From a checkpoint of a small transformer trained on Wikipedia.
Architecture: LayerNorm before each block, learned positions, no biases in attention or MLP, tied embeddings.
Training: a variant of Muon for these matrices, 564M tokens, 2686 steps.
MLP neurons of a small language model. Each row is named by its layer, matrix (up: input weights) and neuron, and shows model dimensions 96-191. Each number is 500 + 25 x the weight over its row's rms, rounded and kept within 0 to 999. Numbers have three digits each.
After each neuron's rows, "fires on" lists the tokens most often at its 100 highest values on Wikipedia text that the model never trained on.

L2.up828:467509489541500511528521528475563511497501518479545503560494478473516471561481454475486475512508499508469506488516551526469512481472530478486465495470490522518492502494523532498503514496484514505495493511523516492522520512509481499503454512482528519506458486493504485551517500521513561501
fires on: " un", "ess", " well", " success", " started"

L3.up388:516494487506513459450450509480422544570465494451495485534504494503514518496517495519517502501523491517503455509495490435480494495545535494522497480534502481525494480510524504560487522502459483485503469529469491482531471530451554467476484490492494520515539542503497495505471501479538500516
fires on: " Mar", " mar", "ar", " bar", " star"

L2.up607:505524508497461462517492484551489453522496514552478509526529505456493516482515514501504515479502488515489511506460481498481495514554461508492474479486455523541510493525531496480460485482532508505508469476491535488522526496507527526480509483552480543492529470490469464520485516486484497541
fires on: " |", " called", ":", "\"", " will"

L5.up618:526502500487490514515483471497494481491464493520533491517493486464488471489465478496539498516542488472445480456542478518490552482484522504531497474506503505509484486500488472463501471468570540470464497486540498503531493505495502504487484528495536496478508482481514468511494515517468525538
fires on: " ", " with", " at", ";", " in", " that"

L5.up682:507529516471474471526492532525508494491454556511478509479501492508466480478535483506533483556491469513507564516541485482530512505480520489542463502489530482477493515440488499470500478521472543541470532464504523481524465474521467543514547520533519545467483457502518506503471506503518473504
fires on: ",", " \"", " and", " sh"

L2.up203:477461474508558488484453485478443525500489525481506476492500502501483486516524500543525552529482513449520491468463480526524512502469539512485445510498502507511482512497506503498514542503544501498449482493522441498492478507481512538466496501522507478528520522534511510518499521516485498493
fires on: ",", "oth", "y"

L3.up112:512540506521489487512504469505484527480487519517503450531490514536483549521571558513531447491517477512506472456505512511533505526524484492465502500510497479543477473537456511522481479513493470489468514515486517514490475508480489519484504491498489487503501489515508503498496518495511472488
fires on: " El", " Ar", "ter", " Arch", "l", "Ar"

L3.up63:514527497511493483516508500488496501505485513472493455525467502533487496523523485514503466556506509514491490557512483506435479510511485532499506430488492511481489492520516488535535541484510492499478515498502481434546495534501520466456513522519478473450488547453525519466539490476471478528
fires on: " of", ":"

L2.up297:534516504516463530499512471553498531474492562499550510486552515507517502538487520530453494523472497525516470463469493476458493525465531520525492523497488449507514477464484474533482538494494539505512485496501502463475495525501453472519508488495473566528489507503511529510482476489458485501
fires on: "ar", "l", "el", "r", "ik", "en"

L3.up729:473526519504482488526515460544525481521493514506514482488522544462454510536480471490473545498505512493510494538411499515515475522531477521540518445510496510506509478499535463485462526466508528513501508506502477431514471538517511498487486475535516494502488521501491492482486508485485544501
fires on: " |", "."

L2.up134:500497440504554486527498505508527546509545522460469493505539462452550471470511464502499458529498534469514489537501527474539467500531495454517479456464489516515509513521532503472509554483473525470579485492471532479481540558562503477496492488494512498544471513510447479498504479480484481500
fires on: "if", "ip", "wo", " Pro", "Pro", " four"

L5.up1001:540521527515499523560520510523504499519467466507501428503447497486510510499511484452473514524494501487461485527509491507495503481489489534530471500525537527494496503470544469490517482481503480529496499510525488477482468481493535474498534516463498521501473541468497460529497515527478464521
fires on: " of", " to", ":", "um"

L2.up1018:511505537483502504468515505485523519494509490483485466490527488461488487455521525554485497448467547543480519535525517477524507488481510489473534512485496545512492486514493464447465520508498532497476514475508488475523491521473499515564532484498518457544493518503479508547528529519471473524
fires on: " Con", "on", "N", " con", "c"

L5.up168:525517539488499529508497480524446477486517505502486477527515593457500509470533501557597481523500465498530503501543526478534520475489500544515475503469464504505499482504540544490504495497477442487505532508508514504517478506523517490505540530475480442508543554551499496476498476522479456473
fires on: "h", "w", "c", "-", "M"

L5.up266:500478486495479524492483541522500524470486558500467505512484498489495519518495493557478500502478541541526467471479507500509513541511491487503481503519512463492533510492527444438495482517545478523505495422557511426494480515473468481525488493528500496526457528460479525490529524487521549483
fires on: "ap", "k", "l", ":", "en"

L3.up971:493508530516515508512521511476485484516489470516508517523540525492491443534522488513488488510466495524545519522534494514509500539489509482478455507501482524473490519447474548497535505473496545507484531519513470501485504497489432521467456488515482459471512473536480493452471528496501520473
fires on: " She", "le", "he", " Car", "It", " Ol"

L3.up564:495566487526453497504507522489525482494496513501488485503521539505540477458506532456541477495431478522482458520448511509530486490503491477498532452510474500500528511540478489487504511499487509514526493440494500520489527496501470510516526495470488517520485441500466534502499514485501447496
fires on: "on", "erv", "um", "or", "che", "red"

L5.up743:508494489482479502497528504513489498476482511477488488491483488510524544465503519502552478523473522508499477515483512502462506503534514499475492517480499501471532460492535479495503525483503546506539502510552536501511465480453464504479503493478516541508504529481481470459521533492504493448
fires on: "ing", "k", "er", "l", "ch"

L2.up378:512488488483466465525479499503447548490500487454501534541503494549507489496522524511530472508486469529484502495535533506461530549545487558510502460515507503533494520516497489515520486474482493472474533532516444505480528541489481470517492538485505458494520518482500499478502498465470492485
fires on: " an", " An", " mat", "hib", " Mat", " bo"

L3.up594:498471512500523483514458529486464496486547506497501512500526473489453500453465522474484485452492498528502460510501472534515503482510479479524492486460512472466518502538528515519477508488548483514507487450466489504514489491485522496535443495474496490519485541525479512510500497499527489478
fires on: "u", "ra", "ud", "id", "on", " of"

L2.up161:511525503507490535474506492513491506518516455494494529456531500526485491528509497483549537534461465504502472508487495456513508530455479522505498495441485513510485469501476499521510487515529506469508478493502522524481462503469530503486506514480475529531469459513488480541506500511458460488
fires on: ".", "E", "C", "is", "c", "y"

L3.up53:458468495518470471496501446491466504472512513518499511527523492481501481527512495506543528515467514491470553475519525502503474501514450468536491498485495533483516567547492513480502498495466493574527509508481482481473502485513535493494489506521510563509471513476478454492468501513492540481
fires on: "p", "che", " ro", "idence", "ath", " hand"

L3.up501:472515483458457443505533489511530496523476490520508489494514509454445525519511476536508497523464482517490526453551493486485471517515495488546475483507517488530458514516498492509525484469470462527471506491501544519514493503474516512496466520506513460469489485492493526489512492516532500471
fires on: "f", "ab", "T", "b", "ition", "m"

L2.up486:514545536529476478485488506482477477517524476499501501535535536529485567475477546502516480542481510477440495493500540503476480471518473488495507476503479525494479497510535560481446456528541465510526522460498462506490451493488510491536468536489520493498524501505471523472499515472450500482
fires on: "c", "anc", " co", "z", "h", "erv"

L3.up175:497529467477487477509471518516464473497498514517522499485514522511520492476474499477549533507528531500447494498474508534475478482501516477461515506516438487499479537505488496516507519506509554508489479513490542501565526492501436499515558521460496455521468489445484527514490504507452510487
fires on: "on", "at", "an", "ad", " in", "m"

L3.up904:456519480531518519479518543496485495514519486498501504532524479448554482493476502520494479492541509492546517509575470514459546506534515465502535477467497498480492479506465486498492522518469508468490521491491457520481492496510471507480495523503484499501502502476454507474491499460500526520
fires on: "er", "or", "he", "le", "ie", "ft"

L2.up395:494486534506515476539478503479467480478482508491514456514511469477462474495510490489498497496461472498549496510525469506564518525546486510497468493477446498457491498529513517487484529467512480491491483507502496479467509477523524499469472504503495493467464509487525515506541496503566522472
fires on: " of", "st", "u", "oth", "ound", "th"

L2.up87:483493473492473524526475519496494493472467479519529424533508521506474512478493513516475515512526489491479499475482485489491536496438538454528487467533450516520481458519462492522509527513494504506508494505506465508483546499526512458504511541488503499531478543473514513558506541517530431463
fires on: " |", "|", "|---|---|", "==", "an"

L2.up598:489481493463496470481496534548543544545547420545513520488533497528482543480496496484471526466484505528503503519494525516482457507485481488515485520502537517526503535494520457476540470499471472466491508515508485498498480482520481419476527516537511483510518506467487495525513518458514503452
fires on: "uring", "it", "ure", "ult", "ital", "abor"

L3.up887:514526476512507514506504512535439515526482489484522481513498511468440530509555483454474520485504485482475468495480495499481504530504484506494467458595490506486510499490455502489452543514538503478517509516488505524495474519480494519532511513512482543498498491488503536496512547487469478508
fires on: " |"

L2.up25:481512545506512481470439557509514564477485472505516481479484480509498475509493524506518500481491508519498537467573516486507483476548519496541494480529467458503512514541482507498462497496559454497494501488495512533519468512482506524510537512489504509479481495510530488492470489516528502505
fires on: " l", "re", "|---|---|", " e", "|---|---|---|"

L5.up24:470452464493489501501503505518514450467487515525460505527537521531494528517496509487526518525524502494494448531520488574534490479513485455490444474533476475526471486524522484504465504474465456512567517490529481489542499491518495510530502466532479496463526492520478460489478480522499513521
fires on: " of", "it", "am", ")", "R"

L5.up10:490484523510495512517528505546503517492480469546532501482512506503488513486464503527519523502471507462452494504527506505481509516506520500515481489492469488501492509520574478458509513493485469498526520461515495502477485528530550537522523478512510474523472490563483499467439511522496520456
fires on: " p", "p", "m", "r", " min", "l"

L2.up678:508512536521496485472539501476501486531503480532513481523480485507474496543505549518521500507492487489501455488509467499459524515490522513514509507520532459513501498475523485549507468488493533505508499501499470539502518510477505497505488465520463515479505468481508506534463512529519467510
fires on: "iv", " of", " Victor", "af", " del", "ural"

L3.up952:497504516490484489546518476507515494514502481464507534509495514503525467499496504495513490485474566517468485492501499497477489441508502494508521471499519461495487505522515500472438490508504474476452490510529532507551502490485522517499507472484453501475518537533484565523538499442509518499
fires on: ","

L3.up41:521467448461525466494499526484530510478510508510519467478448479460516442464578486516528501481472533493504507551486483507516544512493492528519521476499500520496525481535499515464497546501528530469489510465507508508494491533506490528504512459536468498506517468454466500499485523482470513470
fires on: "he", " most", " we", " He", "ru", "ax"

L5.up27:521457525455518525439472517504498510512482502496524487451501488479506493500491443508521518482481486492502516475517545486486488502498496494488466509529491500485502512529489526488502485541474495502513513490518506494505506491536510513496528487561472480522535503498492498483518492465529493521
fires on: " -", " Gl", "um", " +", "ut", " P"

L2.up394:474448516482493505474494452486512522501496425524528459495498482485488491518503485458508516537465483508472472464521499509513483510530507507531502481501507487528535485532526471497498510512477456532492504437554526492515459498516504523488474487455506523558488497511508522481463503490522496493
fires on: "b", "m", "p", "c", "ained", "igital"

L5.up816:479493519498539504501502459532484472479511494524507483442506490502530515497452499512512542550490500482506484464451485474515490504472503514451496489495509483478514473519501465498458515525510508517486521475505458483540513495509483515498464485527484479502520491538501522501468526438465524547
fires on: "i", ".", "r", "ani", "A"

L5.up986:490554512518519519502513509502496457494546525504536574503487476506537502493494528456486466484491504545486514528517526524503493512506434506455455481508507532542485495487470467498494451532487506514515511526488509517542547446509494490506503497509486502564451456502477488539466536462519491515
fires on: "ter", "on", "per", " pre", "um", "id"

L2.up377:456488500478492535491491500529593451547550464504509518490543552488514483494500545478536514529490501545522518515504519496497468527538466501452517487482489505529478489545534505493495490476524480460537505521498480475520522544493490543506475529522495506503461484510468475546477478466460467482
fires on: ".", "C", "ri", "ian", "L"

L3.up732:496480477500519492513465503506517486491496568511511470538512497489540446512525506491505522511521500532523520543482503510480521555498477546509527468559520526502486475502479509524452496470553491496485486540499485556509486477504489501505523467480495476512502473451484533474549535487486493481
fires on: " \"", " named", "ording", "al", "ant"

L3.up446:507532500442495503491508485500514518494453495513486468493497520479504495472505508450546499468460494466517489518505484562480516487476485546526507522495455455524503500463533529512492488521499501496487484489507493516476502498466518470520483516544487478519509473490459506499499468499497508454
fires on: " and", "ly", " most", "ively", " pe", "ab"

L3.up293:473511526520499490486549502499516479484502470507490492458516496482513503527492532476518538542484494498473495531469517529523478533488498486486521500503501493481542464430543490468453508528515495480513540492499482498543486506536507493509536516515491439495476496468490471535483487553487468464
fires on: " re", " inter", " inv", " Inter", " ann", "."

L3.up710:522508514510517496507499531509511497472515439492548529475541475496509511522520491513514512460497466479484487514502531514472498501514499491491479507484502464470529498557491509409490516421514511498506498511484499506497555487504515511491489501502517397499542490495494546544472510512508530526
fires on: " Sy", " West", " U", "est", " Y"

L3.up839:516459474502522517505507486505496517540465482476479474484487484477527482534515514516520527465444532503488483515491467513488531508500490490463484474472551509524504493489487479487490536498473484456457511519484485462462490499511509484504506498491510475526475524503534531512487478527462522509
fires on: ",", " |", "-", ":", "ot", "ing"

L2.up918:503473516485509492532483484499469533509554507518520489504493482494532506490520525470532455517517481487503504476459515501505488481505475485480494508491516491489477537523498409501499521509546546456504524542499517498494459499488471507532494521483486467467447492525465546546503475492497496432
fires on: "is", "s", "on", "n", " en"

L2.up608:444522530555500517521527551469500489507518514459499535521505464465533501509517526449507510487473500504487511476522480490523442523506501518497492484495463497530492483524486477488511509477496525488490501555483518516480540486455507487530508511530483498467478499452487574437488479476464499532
fires on: " e", "e", "en", "is"

L3.up134:447489493478535491492509541494521499436599531491469539511518466486501498521494461518508454489488467535440475503523517459468479518522443499455487499462516504481488452539485475521491478501471529445500488549506509481504496524485509516499495483526503475480511530547470491480491457492483511526
fires on: " en", " well", " cons", "g", "f"

L2.up23:529478452507526489483504572508516481497518498510492470517505462503478471445486485496483473515517538506495476477523496489444556532478535475554497487522487542503502510540502543490511497488488487556496518528540518500524510509519518515530535525449512492526509490533505520525522517500467484472
fires on: " |", "===", "==", " ==", "|"

L5.up827:503516523517547513475524505558458543525488468528463471478496504499465522513520508473514482496532536529476520548518493546499502469494474523520512494488483519472491524469530477505524528520485478531489533513481520483431483520510463548490496468493463473490538494512479502515540528512516477468
fires on: "in", " 16", " 9", "al", " 15"

L5.up1012:488515489482517460534496501542502429466500492477505521490497506518491537519514504481516472493511489485488504476524457514496515510518489497527489555493462531512496527484519506430459514533513476497500445475515538478498478499461502461491524541489460481459469496497531487486528493511483477495
fires on: " |", " (", ":", "1", "4"

L2.up290:504542464500507441485470519512519478500498521472525483496503546505439517503514537475541448509526518459513478505491508505517492489531501469500514470517502466541512511521501506501516504483538532529475534476512461508517481505536505497475504500501512476496517505507547498462467476502478497524
fires on: " L", "L", " La", " l", " es", " art"

L3.up389:530535471480508516512467459503457503519516534528485506513564484487544475511531494504523503503513502504457483530511511481510522507462507484515456512524426480470470521499486500490560509502483534478519491471512502533473444544525516518561514463492494495543478476496514453534462497528478481507
fires on: " |", "th", " October", " November", "p"

L3.up760:480501503498504518502517484490499556482501511517490513494500490518550487501502458545516475483448514518498512492523499491513488490479498463508497509512457496478529487491491541495507489511522482545522502516503479493497528490508486484482509512516482504530498533522524441490476502490475474524
fires on: "ro", "p", "ur", "or"

L3.up1:485531479480454499453495477497517529452513500503522463527496514525489491531485511439531476485470504526533499481487535494498496504486489499500500451480532511518500447490475488526526526500467491498488535450553492528514553493489510538483467521508458523487467535444538481482490501512467481518
fires on: " acc", " att", " ab", "iv", "arly", " occ"

L5.up627:484485470513530476509507502504488529493512502500463461516463510506502534492450541463481559540472536479486523516489468528528473516492470527505515474498510483464479497489535482476430510480450493548496489517551463577471542473500533485470500510487505527495518508490544519511519481527474527514
fires on: "-", " of", "ul", " in", "'", " se"

L5.up385:477516483536499481518484466473497551540511494526497468513467511512471453520444525493521499512509456474483507561468495536472562477514456544494477480508494505535481512504505494513453516514469478502491520473487546526499484549468480508512506536564495565480444493463510498488494473484535513487
fires on: ","

L2.up772:513523506519503487483511507497464470491522519531471511480515476521510515466509523506509484479512487516482470548502510481513471513515441464501526485501489495498482538520494531445488528537511466505518518522510498504472462506466433462506529513517444486531513521450467539490510529530470490460
fires on: " disc", "ult", "igh", "isc", "ir"

L5.up669:478529478479522488536487516489495482477506493496508532530475506520494522479511522498533522507561470449544488494500526474464513528523463515478491525501482519497514457464474508504480497464484466478516440490491488500540500494514451488500450504495487492481505496485528488532514550480533475524
fires on: " to", "or", "s", " or", " in", "ver"

L5.up63:532463569511456491451491553544472498522539530521510475467447504478509469517499497517514493483478496470510488528512480502483549525476541509521494451502520500546535489488465514504480487455535515482508531473476551513506526495535518504513443508489500470513435475491465478493495482496475473487
fires on: " a", " c", " an", " ", "c"

L2.up891:476515501450446520534500505539515510547527486516497482493463468454474459515529495501527533460510458487526512521507517534473511469471541493498497471504492484524503495490490484509527503485529468507473495496533520482515476487518507512497493485532529458516472559515486485492488478505508536540
fires on: "ion", "ight", "s", "ity", "age"

L3.up895:529508536500498493492559530532502449490520492489495506507528527483471473531549479517509496511484439472518509477529473469495485486481448482542524488501517489521508516500518507476468481443493448555485469523521527529539443560493496474501470471477510488497489484544516449528468475479496510491
fires on: " of", "w", " (", "em"

L3.up698:536482509525506476493518535525492459490519533518512481459525493524536488512483492475482491508493491515555453501538491484514507511495468515501505481514473515481501448552497538517549531507510476525544507485487469478542459516497504510526491498505522528485542494501502504549528516535522501503
fires on: " G", "ac", "resent", "az", "ol"

L5.up355:514538501493506511494463519502542516510486493495495511534526567502483469480497485546526494513489514495514458531534515516490562508510501497519508509503489501490547523514486485455461506521508509507460489481510475480526515513500469473495485470526494520562476483529507499459524525498446486534
fires on: " an", " first", "r", "er", "he", " its"

L3.up283:491509520498459499432457495537502519547529483473495504534470539487482494548512491525529507513530503504521522520503570464431485486507492487517461496494505490485503515547486497493501473456521491461495456541513507479485484552519512486483488472500519452476478503522488535476506506491491518516
fires on: "a", "il", "am", "ard", "al"

L5.up720:514521513474478521504503482491520485503517466556501529496530493505487455481464482506503509549482505521507449487478499562493533491507528420512442512524486527513480512486529495483450500492467456529504530481492558520493529518525482513537502489498497478483491510527508537525550535535471499506
fires on: "it", "N", "===", "R", "ir"

L3.up588:490559473525525499531457474500479543504501507475502508528485480528515485501496472518525529470498513506490493509504515508484529448497482540529462470483506493506480523500506470496511507506538474456472490529481487544486500492477531516509489494527459525510507541483500511485518504464492532487
fires on: " was", " were", " are", ","

L2.up841:491467538519499490504521470524449516539482484517557522513465543550490528536454497488462512460489509469485522515476498471507465496492544498512497516488505515556503553510508532500493515516499499473497488509500502503521513485514531475483526483530518494467511468527450493515478507481504485508
fires on: "ib", "ear", "ik", "ord", "in"

L3.up769:524504516507484499475464477491513505537470485508518515493482472538503522497558577493537553494456485563515476546526493493492507514455475496499503497547501488558473456515500526527504492501490487529504481506504475507508452502443528537508480523503471469476501491501481480486508484517517499515
fires on: "at", "is", "ission", "ush", "."

L5.up690:469483484498511533489508517541475489503500518519508467519515529548502494501475529461492509480459519484501470515500486537500502482490496514493526495554492468494536497529486502559475475473518493456493479552520552470515553508554465545476503464506523501528521526510477494491520496499449505502
fires on: " cent", " mod", "ent", "ung", "in", " cons"

L5.up521:527463521496527550485497486491548498521512522518516480533485460501463485474514479518485472512443501521513484533492473496504526509516511548484506501497482556483515489507530483536469459492521496446499494549529503460517483492474513489505501529484480473469496512492549520485491509504497496548
fires on: " of", "ed", " as", "ated", "ted"

L2.up287:457533491495505489494469433506510479585508487466507506525473527492531495495491509512532529479492468458445502443476513482515540481483501547447472480490559504520490490480483533529485485475481496514481501528550482536481501493544508494494472424504538489520498502518501492511482530531523529550
fires on: "s", ",", "ity", "',", "ities"

L3.up775:513486520500506507502462504537485526509535489508510473472541497521486469440483514484517502468534537470496480517531512508521504472489481497484508481467515496502487483506497499465511486498596525509473487555483503494497507507551504483522522507502503468535522522470446545470474493514477486527
fires on: "on", "e", "ne", "c", "ley", "il"

L5.up572:500458500488521468481503483527492498483515462489487528545485445508443494495532475500467475530503488473477523502533449540480464521511455510467475489468509543482499464504546499489451498506515501527488498513525533511495500522499494535529559506515517556483452503491504476492464490470501480482
fires on: " that", ",", " one", "ing", "or", "at"

L5.up721:473550497498535509468548496472518476547512499499547519489498505518496503525504510485508519498465471523507516539505489494489456456528541501543471498523523479508465517532493519498511497492485492493499538483504479510483528528505480459500491495524498502484454494474528530493462477490541505450
fires on: " re", " has", " also", " have", " about"

L5.up1013:499498464538494527446498506512523470449525491515492488426515482519522512532504423463513501484478505476498534478509473530511527502482506512449471514494495476503457482500458561514487478512472514526481511529508492538481513500487468523507476515496518488514518473488502483515505504501537506538
fires on: " E", " e"

L3.up627:486499531501506517461520521509517514509525475490484518468536468522490540481509505440506456545489496515519461507521518487494533461486522492520520488509480537492505458524494493504505467503498435514468486449459492508469504513516481467567492541529514504517496515500478495503543515522488435511
fires on: " |", "C", "c", "res", "inc"

L3.up21:514472511517475496501510503473454504453527481489457486468506507498517468518538527478535516528526450499526478451555529521498522509539523515496489469462517524571528484516492515504478508478546569538501506510494496486488528512463527529484502502507468501532505512516490514494502473525521479517
fires on: " Mon", " mon", "al", "on", "us", " San"

L5.up394:440515517543502477568487515455493534509514509537528522505470457517473484474522505528542481523523480498522485520496479520483499523528517474440515465526495466498552472465473518499474474518488483495496507513528508440518515486523486495500494487491545473534506524450514519492459481500540479531
fires on: "ot", " Elect", " E", " Mer", " Win", "t"

L3.up438:491464485473501509488538473498470505483514493533555459514514467515523490486501533545526495486537477504486487493441501489523498518543504481530501508520480482515531534477503495522506496484490508505496510501545443467517537496491454480508476482474443510492505526509497487519495498479490502521
fires on: "ing", " services", " due", " Sing", "ating", " her"

L3.up585:508486537496498522497483503495489491462486527497482492535548488491526474531489517497506509441461498458548505502472542539481472497461519536464496477528509510504500498531548514516474454461541524534518480494505472504540516506483506494497512515464480525543470529479479510525555459525487513527
fires on: "-", " Ind", " 1", " 3", " 6"

L3.up513:507501540475493546511512496473518534532478488522487531510500503481490462509482491464495534489475495469520468514423502518502485544530514498514471525525453478510511469498536500483475480444513512499500487487500487515531535442467507492497512501500499572508482485476492513469452535512539491544
fires on: "'s", "ov", "iv", "ston", "av"

L2.up542:529503548501497518475473510535482470476472517508471491494550480496502486486531494505540527486485460493541534525500487496475460503538470511444436478502462510495521504496533518497510472508511535514443511470488511518542490504503492511522480511506481535460501505490494583525531524477497511549
fires on: " at", " –", " for", " as", "/", " -"

L3.up158:479494496441466508461463487499503498483468513503497478514515502518488477515502475504480539521528521487488487485487469498511503493532520545518474511536479528509490524530440473448510516510523514474498497474500556511489469517499522512489502492542498503528480472528493517491495526509447488524
fires on: ";", " |"

L5.up565:505550515499499456450506506561501463530534440521461483495501472462508525513515495534489460522507455501541453498536494505496526509484527484518466507500524536516509528526528490467501498490457445486525484484497520481503493532467444458519524520485501463480536514506483466498536524512513483472
fires on: " |", ":", "N", " of"

L5.up749:521532531523488486487515514495502494499482528521480545503534414535515485523530507488498477517482478499487457478518509490504502480514462463455456517534482500480476476479521501488492511507516495472514505503480508507477489516466516526542528525542492467533509502501487528471529507524478497528
fires on: " 0", "–", " H", " G", "′", " |"

L3.up178:515539491489513510492494524484543499476515530501530493449507506515528464488541518493487495563485507475520518557503497540521487499491534571530500498500458480525503506524529474474518495493492526534519480500486474448505532508483484470464529534499491503485490463503501536502494513459495486484
fires on: ".", "ation", ":", "al", "'"

L5.up149:504452534471458466481522515519558498464525471535526524465485487449549483509462494462526484494458504516486500459548458516462472497519551489484472493489495496518500460500472527519501520486487504510477521471489473489498474495516499497555473531537515492521480528483476492484508565461472534490
fires on: " c", "\n", "ince", "==", "c", " enc"

L3.up701:474504479511463518466488520493488481484485477508492503506514496501507485539506474485517507518519524530479509477475507478514487510536515510526496472497455495479498512483498502527491518523487479526470477516534472517548477498510485533515454515457456482532527512469520442473520465494485523498
fires on: " (", " her", " his", "ing", "^{"

L5.up58:526489503482492518548494555502489560500495486475477475537489522483459502486532492559487494498506494554454500517535502517483492522475499487497463448505494507487481504501550468495515458512487488497504518500523488447488522494470512473464491481495503486503457482486506509517547420479514500507
fires on: "an", " an", ":", "or", "en"

L2.up115:470495510506497450465519546480485475452492516480502496498551564474493490495503504505519492503494541480500509471524465519521500552507490498512517471507464465489488531506461492489500561485509492493534550495490491501470453534477473542500516502524481504477493468483484485529550512518505525480
fires on: " res", " cons", " ex", " enc", " ins"

L5.up226:509504480483504526537503509481482508498529480474498496540505486438467477542536487501511518560501507511504503538458547535467497519490493521531479497489495530477499483467503507505487453487542471523462495534524485555481528514495487470508487476530490491509511518482516479491529539498500464519
fires on: "r", " tr", " br", " Br", " company", "ie"

L2.up551:494518462505464498500512452525482533524528494529555510491501475462518491473478487448490492516501507494510507498504481502451495461504465505498515522511473457480504471468485508512495458522505500533458525491502491485535507484479530508543514511478456498471499485484505529512532476480535493503
fires on: ",", ".,"

L3.up409:448511448541493458494483503522476561520480481493456496502492503503506410481547475519519530505505520488497528511496549551509512572483441526501487529490504494476479546493487490497496511495543531499488504513521471515497510528469492508510488497481493522500496489501485497509511493488498521509
fires on: " an", "ant", " An", "end", ",", "al"

L5.up340:490476502525512498498499518511506534467456497529457502497502489487497506483510490506507516505517475506541540544488538460464503490532465491506498488556486483539472538523494522471490504501499528517507506522488511511503481548509497496507426454507479531529489477512529490473494502481524545485
fires on: "O", " Bro", " Cap", " appro", " cap", " ref"

L3.up561:454505475521470499486465536493513481493451511500524485485519515501489535529479511480534507521508513517514522510479492513463483506538507484503509499545477484503497533526527544482488507448523497493485506514504503510483486489504521492487508479513506493498527527565456502490480502498521526514
fires on: "re", " L", " l", "ra", " Re", "ro"